Weights of a small transformer language model: 354M tokens.
MLP neurons of a small language model. Each row is named by its layer, matrix (up: input weights) and neuron, and shows model dimensions 48-239. Each number is 128 + 32 x the weight over its row's rms, rounded and kept within 0 to 255. Numbers have three digits each.
After each neuron's rows, "fires in" lists the words (lower case) most often at its 100 highest values on Wikipedia text that the model never trained on.

L8.up676:088137177133157095126110143144108178129105163095171211101097116104202154114128117136107063149101181154110151152171162169137059103141136122197160151172127119131145100167199110149175099105119119114138167056135132105104113064154081115127151134113082103158137124124092192077128121086132176147100119155091143152073120129107134133158102123139177189084122116101151187118118140100115091144122146119089095111119097126158129055125089164143152136121139123122148110118109127181150129093110115195142120120106101155097137130122124136036130106148125215123166163145111103173080079159122167077
fires in: "of", "in"

L3.up941:111179099153130127117121096143122158134146145140105115112164121090135144130130172152117067045111110088189144145054057109205128163158098206191125159141062099115130104103138137069094180167073150145091188139126112121103131165084096095146113186162128135107188121165170114078155084133092143148150152123088104076154149108169099142152156127153078107098140116120105176101149114170157128159111128093181164124106080131124069130089117087100144096097188111148124184151149171148190087123151136059128103102109161100143170173165136141137153124086164095077141150171105166100138130124172123105
fires in: "and", "with", "having", "who", "both"

L3.up183:078073118133097043118109120128172090103115165167113170155170116109115151080106102160168140140173112115173175121153053106104131144109153110084145136086135170132151123128090155133125130120114184116148113131174164154130107167149105173154176123174111116162092087163126160135144167127134131139167103110158100107135122100149132121114129085100169133056203110146173150172092103123168211170137081104096096073149105118157132162093082136155157141093129141108130111177078142082158105185086094168086135145188096119159142110160121200113122092051137103108142079100070100126076071149056142124
fires in: "of", "not", "did", "became"

L10.up23:149170095133108122102126126134143155117168116187177067151073155120155145107133098128073108137093118094187086171088132138099160139148075124143121201110089107055084106101121070109124130103088147158133138184088118165168165158096105128134181133152087135121141124109127166069123122115147119149129120171138161121109225161117128178112121137116122119136212163132120113134203174121159140109138132109123124077156159121090170166103130146162133072137189089132098108144066106189119116174077127128071159111151124126163167097055095137103090118094151154111131066190131124152131136126094163153
fires in: "he", "she", "ching"

L6.up377:108175072153083100066150143181131130140111122104126123173163152136108187164123139150112119119151153140155066105067167068179048118148130168211190131127144115073079108095131137183174121168089145087122086152095086134119113067138096097114199121161090130140166128142105124148136135112156140144168125151084145092068113172145131147195112064111126182186108156112137087118095090164158122077137080140114145116145214139102116143090139164104140137086121064141131136161095138130179161192115130120124168162080109177148157113160152153145150151104178122100161139156130150112126181141157151168
fires in: "and", "or", "who"

L6.up820:095120196170140057106099148132147158097056080169094111147128089168141146126115163182113174121170092137132116199105111132144086117125104136150069216153156146102069120128109159144155165128070146095164057126104154133123133129122155138054126144102117122146075066117158124090117181141157094152134145155076144133118143098092158164141128141210131075187167147120144163125158135190153157117086148107145119105118146121111153151148161133084127095163134132176123080165116135110132064146204119111135206091144164126166117116115090086185117115143133161149153115125126206159069104141148112116
fires in: "the", "band", "i", "film", "that"

L10.up264:123155128126138117062090107166108096059161131149032120154149184141105089103155077122127175129145132148181111158107116087148130088104191134099118123151173141104117198172125134162131135168122095119124140149105189133112165193166126129094155192106191100122110091116110160118129097134097130135096143123160055103124189128101128138117128150130128139100114142103123156146141123153165149107167105143144136095132129124190062141108080140104084124222141159144164189145080159129109096167088187162100113114179127129130093150184071100173138134082121127168164115088144181132142096133139103120
fires in: "an"

L10.up992:129122162083138072092177174112151189193138164141201102125172094163149166143147146121161156123148140168103138160100119158139175102060126110152063159121100079115197160112164105131168148092140166142114110109138097111183077167149117165191121119103137167122139128157136087134145165120173085112100136131106122101104106058160192211149182106078119083108158122160142150128169131077111129138103161143138085107079125132086163095144155142199186135086166138120127110179127099143077102123103105098113214110121130131147114183158142077133125076110080146111074124113159127141130100103107135145
fires in: "and", "or"

L9.up774:114117112108052128158109102158190098111112141093112156160154137104116054112162144129150135140198098105185089174138100120113095145146146107126132207167169155136139147113135140092107128106144198104071145119084128147171143146129130167149200108090079106120168146159150173171065117148048083156150184164124155108064166102110116199140108138087101126142147128116082134069125089089106150100148105158106157150041139104180064132147110144126161147095137085120171113105160110131179157122096129116119105100133110101098152121166133110076079113087156129140079122092087089072138077167157094176
fires in: "in", "de", "with", "des"

L6.up542:123144162108132165031131109072129153087125159135097191095176102149197117112160106146069032113117095076097141149143157116139068172140135114134146114135070102158145107089130190121118136097099105165129140135117081172170086150123105148142112085091110162105110139110107119096134161180124085086141117180154099034117111117104209111165093114134081110062112171148128123135132122137138148134146186118124108123156148108110095197106124157124160160122104139113120117134179147208149175098122147146122151114160143170092143107137130117094116152151140172124088042109153172112109125143124150152
fires in: "to", "or", "pubiflora", "trading"

L2.up350:128133155045088043093128142140134123105113163163119168129199175143141156154164112122148123115136174163124091134129141161103099131162103061094133177173116126126052124117155168175127130133136154112166122124077192153103113063164094155065074163067185087136159144200138145169157115062153149170153154098162116163092092137149118096169098097061147113166117140142104118181098090075135144146068142141089120137148105151115137078126132111075126124093167137141197116106200102123134161118058081080112126109123134098145189122134114101159150103117066147098157119164137135147122095159093115097
fires in: "of"

L8.up445:124122147142108112103082073120121059142161146118126174145113067135172131133184153133156150101152113127116149113154155174199117144178197105133112069167141081194158067190161151142119167117110134136090127095112156136110141053144143207114216118145184085134143175131104176060125129134140070141132115087124174077134116169140111128103138137132120138112129147138133142155126133086108126076130098034152148106146118142079174191110107121151089109120155126135077156119080108120108065097056162165066149158142165049157154130101092089118138104160110149113146193086108147128118071152140201162
fires in: "one", "is", "person", "people"

L10.up811:140137073152122109108081159087134060117150082127119137147172137071112147097166206144156153163125099090102166122128188120116138198068085127104131090121087146096174093127137099131128124143098148135083121153114194103100085117150137152157133093149100165137084147171126150081113106081084153117181115161117102179159100146100113100137085155150145136114164150116079090162112207141119160120127196136101107131142157162079160112059075165067097153127139085118071142118088166101113129139129089202088108110116119084100183159177158115113146114113080120175134116087164114069180146090108131174
fires in: "was", "were", "been"

L8.up735:110145108146118158090128132162125157143131143146165070212156128105160200147147107109123105118133125176109095119135099137127129136126072160157157097124131117096140144101156199104098134106124150134139156152152125097140128089139107045113140131140099127152088066134107068137059129109124147166118147105160123142134134164126092133107116096170085194065156191126104120215142148133230194153148171141093152126094075082118096144117121141092172104110166120140142146178108083119121133127138163082056078147110126130139161167125114025169129152120112148191098179117103147157195137067109151142
fires in: "he", "his", "was"

L2.up682:105180062156109103100150143152209148118106173103155168160105124126168090108058135073170124096148128156117126176150172104120091154159090184107121153121135196125176106173136141138116115070144154102148103105157156131164109165085091158088129122111159162136121179179111156071177128099131152154169124140098144144118135082131102140077105115141180182090114080153155098158133122115130087084090134117065192097070145092161150099149135071118136168156152154153122166125158095099120134142099095100132120133095161105130191120161142113109167074100093105096159148145115096198089109064144115147
fires in: "of", "other", "main"

L3.up897:210109112182115137167146145125096154124078147138116112097163147122149131217116108155083130120191153097146127109112123159076130146154092131108168155096127164140184077155162099154149051172114133067146121093136115093115058093100131168148129181140134102141052185136131142102106118045129105153164162078093080176106091083102071143082139154156108137138143103129118137126135208148156104115142143109172076129143076092098152144162177122157132107142122171102155097113181106160081156150166113165111114048092102134131121100156119146136196120108127185135100097106153149140109126124114114062
fires in: "the", "it", "short"

L3.up256:078076106091140103191064162108175172120139078162128145102146138115059149142117144159103094094125201121127095128163138116134144081060126178177120109158172183113177100137158108135045118136174168130146105154168122110176071121114140121091138155125103150090136133190119150099106099133045177129201074191117100121102189148078117133135123124173144143155126106111123115109112146141081106090087100134151134135121104104122173167037191115107071086109107110109153134142174070143152098121124091177120145084122116121147141091120136111105122141111131088154104074115136105124144119151108190095
fires in: "s"

L10.up532:126200023122152114117147130127191121148123111154138145080121176172133123201121073155148130152076130171117113091105081170139104104096069143074125081061155123132135132138139133080130139105113090177141109133171091148110092152114112111114148145181093203135077183129118151125100175062131128115145108081092123105193138142104137172192098119072103088138129168131134129045174145125156137126100185092116139167161177152136146131178164129208201123080176145101152103157174090158116125137111117095111169119158142112138114147138163118109180173127136085130090145124132139147111142109106104078
fires in: "would", "may", "will", "also", "not", "to"

L9.up861:129170128198143130079142150116136155119132136187111184199067113119164109147141117189131136136165144108170188165139098165147138142121153186200107143155150121061139137126131143122161124101137149178134139198172147122126125154102129124105153085118103121081082116103189124078038096130115079121149092142105156068128165109139082151180136101125139119108150161135188115116133199106108150109115098205122170125102161121133102162096089136167078073091183064159108143158159063119097138112040179075077151123117211115124132146179115113149108125110123136159136093121136112081113084150112149122
fires in: "had", "only", "than", "having", "also", "have"

L8.up312:125193131149075122076143078156110112087122110102125094162128098085158103158155119158074122122116138137102123191078099153113117133148096071137157135114177187083141147103130168064163144146107109084131158113134191160107129143164183119164153032148134147102117165174133145129072156077150160142122134146173198032135150091095168098112117140097058184164171135086116130064147157138105138110123118149087173107110159127169116142066140147175123097135105145075120118120092184104130156176131135138132127149108172170076135137100144124128119148138054142090142167129124134066124080112106128156
fires in: "then", "to", "and", "be", "eventually"

L2.up39:132117088144116129128125146100139128097127139092148105102193115127172119084174156044186177128118130085109118124118178097062090127130183115184117159127138113115099110043116180137151131120176125098090156123090128107146103105135142168157141140126109083091099185080100163108102104123132187159095150077099075162094110105141131133113147150173166106133123121172198101093130121137193108157146168200174217125138150113112124190145130118072118079164102157116137084099083122142136128127140168129185146157071186134151131120116105098128128141129122119133135163184157097149112104133122051109
fires in: "tfnsw", "dov", "day", "nws", "clt", "nsv"

L2.up842:074199115141163143099133112138112154121125150163089141128169118101112157086108179160139131062090190108148153167149173121116116130082170134160118101120178126114193114162088119146077091132082119167137130130177124107182184128110125063140146110136165214106136175147076190118131079104112158146094099198130147129072131096140154116101084129069135125170064106132109109132131134116103119103149122066168172212111137156139127165125149139168154134103132117131146112129116112091168173095185117139134114095086130112167035130114179081098134092118176119107113115130131130118129129107150161164
fires in: "s"

L8.up990:139121127073078078103105148123157158176109174085118118140158147085199140090131086130149128178194155173141141125127148065143111125110103122166165109124078108180146170142184111089095100142117119107048131206124112101167093076164140073104084088143179082069107179153140143121176138163130128169136120146115097178078135098135129140162139106141167174166058137140116154124059109141157135141093128137114169154158124112180102089143110162122130141068164147180105119105170137159099096115174161183160155126110115119160139099150151094152151079123103153114156113145117122134175076132103123123
fires in: "of", "in", "and"

L6.up465:136171168127120128108154146160124173089107102128147137105179128108195113156112139130122098083119120112107115112174086120130045145119150133102130207114122159098144147152138186133140121134125134118158147182120157136068129168142136204124208097116132126098115159152125201117089112141121155150133146156177147076130140047144127136098107074127087149140128179173079070172171177189089184134159097113089109142184138110143146143072099143123081107183138107107139158141180170110130113131121074151091135085105068099123134102127140099129093162102093127141136142102207169130140085102194134084
fires in: "an", "animator"

L3.up244:088110162133222125085096089102122102097130133094085198113076105117193116128147147145128116110156124076128133151128093153147151147108094117139088105145185187131176101140166182178063143133149107148141083111097139102174130160123180168109117049133120200106185128141084160196148171168148122120178174090139141120070172149090133176157084116120148117122133113158151127085156101123102176131082110106124169138086102121155060132149106110073142173080157122107124108149130182100148108127118020129126102142143139147124150144154117130152121126109126145134132100133112178063197150123151148140
fires in: "of", "side"

L2.up628:103103146145152103165104105150140152142152082130056154141101129132196137089146180112148119140096075109091196154128113152079111067127085175195094138142122148132083117105128088158177145130081112122128152138204126068145133150120152089156178083109160112115109088122137130101167112120086086138090126086099112144121155098118112131100126103130186166091109123071129158137133097101109127180138100140113104138065112104170191141183083121139177132162111175121130167037116158155094127148166161126065144175103091069199127136230100104189113087101140099083194144185162121174124148112122097129
fires in: "of", "qaboun"

L2.up175:080151137102178181115104072185126121098101176174132155122173126176137133148090129154136170128091157109161135111098141098158062128169075149103087111138151138102091177134081163116114151153091084077177101117071155122159125151115126131190177164155142088168160067082149114091096121105097123113099171157133122139136112075078125118139052171069091135207102094108133133133132064130151094154049142172146160173151106130085120116106084128100160120201120097131153079164156123155087180062120139130160168133156145158119150097118095151104188180141171114142077115131137139124150089156126158125
fires in: "which", "for", "reactive", "a", "age", "to"

L3.up497:096147134160102116109158097174167111092132084139113113137169109181077091148133176087103122125101078126138097111159091099125080129096069125178155107139110134102144139192120102127150120111146118179156109148140102113136135150089106135154177099202094125179123096098117116120146184205127101102100155114142172092117164180169153164053115094163133133105147158113120155100110155130141158051108195172169114138125066110098140157115072105119128154139108079150120079130144149139172175147191155091175151221121110130132088040133088112167122124142159102113112150103167172113059110156165170126
fires in: "to", "office", "preceded"

L2.up195:109143100101197110222125135124121090129101117158118128170170117127114157098139162147138140158163119132084189190123155146112118100109176137170108135116138126101067137138116088094128106171069201143115138155117164096161103165147070167128103197144095075151164159123108119093138143125072102155140099215106167107147097084116115111110104124128159183164135145150137097079144114118096071124118140150115144159114129094153100135092126142151133123068093180129148153097113147090145139155139177160182149125131100129177092092178134123148136168136191139094123202102145132162145052148117110102
fires in: "of", "by", "world"

L8.up996:079077085169113107117167096140173144129158111097167064150092109085128157158141163179128104124185187159106122137124151123151104116110083116174057164075140125117183110091086100056146096147148126091131101105133147184137117087151131098118135128104059136117152121174132102102125111102150093165111188081151101189127140074106111178176137126131127114157134111131130122131117132032107135108083150070179122042151090054149125131139133076117137089173094098111163183188133161104176151162106139186091146107154191085101159142138141147123137133199073171174114087148171112147118100191126163126
fires in: "a"

L2.up450:086092150086124088133128116080127156190094067148122146121130106123088132145120159166154172113134152199174102152065071144140087115131150172136229115148119101141121117138174076147144105057123096102130128163139132058194051111123109188067114144119096151113130143141103127154121110120143147145149156124133131112102141105149115121102146083132148102103176096145069109137105137114114072154152169144180148171145142145116140121167124111112103127183113102121209114174167150170156100128117099121055061099177106143170104175107170111152202167168080130140116108126181108177093139071091171105
fires in: "the", "their"

L6.up800:116167137167109164161120088116127118121149109132109147113120101113102163112117093103136082103083151107157129099154053128206119145132162107119117147148113196144203140111088145103109159067150094148113139108109150075139178145168105095131137144136162209108149145130115119068025165226133131114116149113130144155150109144144150146152101188113137132109135175123104109197104094087158168141074112227060114071097152053122139078110163096188128098120134124073148117166121145133097116089153151112125177110117105118121137149132164113093151143179099163109144082140110099118161156092157136138
fires in: "to"

L2.up334:162208120112159154126085093123157103154174161145145134147164138150184067145166104099166113112146154102150140137124165124044105172116131143128120137115092132168121063169102194112114097107145148148134087116062118124101118102148143108143159150165135203115120092114139106103084175129097084133187135072127094133147138158103116087154161039140153083098121103107139157129114105169095130128135166174105172140108061124081092094159103170105068052186075160172111126151133125140101160138150126158153122084124112082170132100138135154115134155121191107135126133090133135177185124119109195097
fires in: "with", "as", "have", "was", "confidence", "should"

L8.up177:167118069171107147127132132088080120140157139154089183130096117121132150142104088117112045138180065162124113171116090105110155127107140158131134107106199116091174145126106170109135154106122146134134091117144175121126097143083125180134123134128124110105136105110141148092137161107144099121111062110143110165162167080165128124159180117101082155151091126128148167103170096150187144070067122106146154114124182101148093144109137141213094155174146107118145199183129212182102153142129069090081165089132122170136154195151123117109136130137147129122131052165070118151167125137143091130
fires in: "or", "than", "least", "often", "only"

L3.up250:083156171159114091170112152024130105125174157140071166115166134113089158103121125172185103068145164120126119107131155120108142114083116115130081109122148116128147142179158139094147161147130131193089094082169094143106101150145143209109140151106184158108120144125196188113071115179076129169163165114108086166157197149064175115126122102166171188149058155045127121063097106112114154102113175115132149131149149156144103098079131113130157146091146136150120122174132098178086167131155115169138088124159147089092120088157197115092168091159073077112091148162103128161191128110138140131
fires in: "to", "which", "only"

L3.up232:095140138149195098072133159100099183149128113120070100171122152077128145147123167124136099109113123156110130116198066143112173030131106141083162152134146114070086098083143181100094097115090132160125115119084117139092131151171138079108146088094117130110137146166180182149126046145141112130105127139184116039126137080157096149112139167115127165135169126171079096148119117106115131130151173126098117148165155132125112184122133114156097201122127102134147127121128136104096133142155108143114157136112145112130167146117154040103068103191184105111111112140147119079137146074106170112
fires in: "of", "deutsche", "operational"

L3.up273:170124112081192103139124183153184116071085089128139188127150146153141110092165127125165124078129133145117166119109111118184085095088049106120131124098142150085147194134169147046136189130063096097141111118120099146126066079150156094145172158110094111124094139124150159099181088117150108176136106104180144121181143160142134132085104048196167120091168146087115170149125138088110146133127129140120088085138139121113208156154128110138108176136180125128147120144169097108130054089171150094142143110141117167104140105119107108179183142080096141140154201135108147150153093099123108153
fires in: "is", "a", "was", "film", "tour", "compilation"

L10.up19:127123085159149081111153146151130101107230177134180106107144173088138137112175067086138133128151127125109074134128136140101095149152137158169081147165134079151096094099127108150067112096106173156125144144106137064117088157077199177144156076092167130114141128077139155144101127167149090174175136141160153220084179111115089163135145149152138086104113178156080080098116175131139120116101149112076128077188177096124141134099139167116165146161168128138152171149082104123162119148125142142194098107155086107119141139135156132114125040109062148114157070069108178065115146109104144120
fires in: "was", "worked", "who", "not", "he", "started"

L8.up679:081145103117084130066136096160139096119092181159170173073118125158163200160099165152164126095107099128118144056098154115143140184140075100101097094118097123090110144171137126160180094081091134162138172107174168079104173132151140136129153086119144147149134111114088137118058120124101122163143140130071202081123140095122096138146100063226105125121122105143052098126100141160103160038148125125096147091164137184123120160142093155127118131138148149127120105084120109155182137143143115148094166137162170118145141124132161095130141126130177120156113107099089114142163107086155087127
fires in: "is", "as", "of", "s"

L2.up939:133173099089061115112111128106137119119101126167119150182107136120123166157120147130174083148076124097076136164154110167193107087171131082139076141117163127130139138154111110134129071116145106190160152138141115156148164134068089119126158120202120191122056111163095129054124105137118103177124085147168097102114147127146158149139070141110122182177191146096047056108066144138141139144092182114114201099120112141117093148124144087164137137177106066137096072125138114112138098100170115130101123112131159120099129138128141165119159203091152147142198118128147123118085118150087181125
fires in: "preceded", "as", "are", "have", "were"

L10.up600:128184173114114128159159193152155125106086117159072142131098183133178101129083107179150117075132096132232168226125091068191116145128110124170123151101105105163148149131105099112157097133135122124164128117170145137161064128104189143126083144129143178142133119129076116107107136156097149139128145127153116115083199139115117109120112121115170104136136137136154056129138126153132154095117163137154089127142155100151106120125123166134097082138149123160116138135107081152014146160143086147065118152135106114129177134186115117154157146088098153140132174080161129117085120138070169102
fires in: "has", "had", "have"

L2.up938:085165111093142145109075092039113133212116158186094170098171132137117149148136190083119105121152165118161133102168096159123082144093139086133112169133097108167086100131137104112162081158133158131197075139152166134182112128094189085109114105076145119126129141094145129099103149171110184113083144091145099110140076051045138040141150135220105127150112149118108133126155173105096112147143115186046119080114173109196093168148112110130074097100126138146096107116087127136076147168132134183114125135138145097132128146109181141118090178132162128123131126151090142147149097179184162140
fires in: "of", "to", "cup", "world", "one"

L2.up357:155126104075143100090151143135116150158111200166113097125104151154124161120140114103155130144190090089219162149160135142115102141112127121102141101143134122088094134127151072167116135126085140115115207083093095135100038176115160099128085139123154133084105125174149106146100103092084171133109103128155144115122129108126104062106127082109122180150152115137180094145109135145110183120165143136116058100114139135132103137082111115100118161153077060135141148116150106140161161118132129107182116147143153131164136086134105118168124186185202112146126222132141132154074138173100163161
fires in: "had", "has", "of"

L8.up662:193132118138159070106120156168122117120167144126113177154096118147162162117140149158156129143082168136132104114091164160138107156175152091121135145108174160113086165097186099122105125156118071135175162090168155098130127093118126087148115081159188150048118145121024172119118144118195126197117185130146099132182132123165110137150151100112100119174087142114124125117087074126179127144125150103135067101115168106104121119122102155093081162141121081103156143137128166222095146127117167130127082082130173095138187142165127114176099161114130094105106140152093123070104146148127112124
fires in: "and", "but"

L2.up130:149115084142099104122093130097107134126147162186170159176156079170093090059105138155138084120115184083122103162135126125110143107161102096101110129132112178093167085106119176145077074088119107161098177113130148132139093122123104156104160136131126114164109121153142153107173093136198180170140145128134125173098136132112138177118140085098177142106161136102161172183158122056094108099105147093137179169151147117140097099172084135080157105127101114168149185118177095037111102162126124141131119082110173151172128090182170117169134113181098085164102104095152087145082113098182176144
fires in: "first", "and", "other", "second", "older", "father"

L3.up932:210123203122191084128156173138113171142164089112102132137066134186106065110164102165145112160136174140096143156156105143131119164111113110124100095118139096131088103119181069149138143161206109111154131083132122100180100145052165126135166096078134187139152102146107134192111152085107163167109134064142168198134102170152104081163159036120153132141079158142166121174142114127116126114123113073148108094124128138115115123161074139116130151108142112156106128139161090119121151158116149145161101137130111104152150090126095083066084054138118187133161110165155119169107144130099132127
fires in: "and", "of", "to", "a", "the", "her"

L3.up1000:069117129068146169133101113179144130087142142074157161168136139123171098175065191096098082136137077103171050148101119119132160090140141126092103117139125076132102136214109154146109122131164127122142114116118161069161142195146130194177125109118137139110188151124094175135148128162099078096150121167152152146112111130078137097127166091136123098102052134070105067137138123169146108061153160155072169158124126100154138073088113111171153146135139165153103124031108125137132153123079099170059141124159111188150144096143113090141105138097174104116136112115111110104129116147118150153
fires in: "of", "to", "force", "platform"

L2.up91:084119075140135072135161167144102185147147187122092105118200197105091132115191149168136134084135180126122132092079112153093143090091111115153134116160168098146141091123103141144091086107131067108072133154130132140138084142101126117181084155086106086112185155159123088083064157120102100188134140162147112151090157174146166127125158155139138137085149134193133129100149165116187102152118089131192137097123140172144137068142077104071134100133141074115084164144079148189132133150079100098116101172125156165189125080107142132108102222130135153126141110110130137120094113145130081110
fires in: "not", "after", "only", "to", "notes", "chinese"

L8.up348:100117087107121055097172131128051095118163138170132187195126107166081071066149100082079124096134114165189149140085078152148086135095103089147134113130118161155094149180110137168145184112114092159130116141142194157105082110138115115098159152145139138164145112123088132105091060141156134155169055106129151123090153118166176145132147130197119168111186119117104124134178120156148112109145140068095078166081217090164146170125124149118121092156125153187149144175088073072102142165144163105129121139127135079141121119119178151100130174118175158095102115100127157168127115080107099103
fires in: "had", "not", "have", "to"

L8.up850:151160124089119134134081136134149114151120116176095141143116164126131200183058131175123114132154197114085098122153107148184112141093134098195116151068094116142118134051151204083149065121120157096136091105169121102117136135112061129141148148168092161144164168165138144131138116079131119122171165154119088122115133128135173117168123110135145141094177148184144100101154143166144170069089066146138162147123127105153128125128083106175113155060133128155123075151123101145131135108131153097117072135084163175099119162138123121087157172059100195182144154084073114110128090088167193156
fires in: "a", "two", "three", "first", "15", "several"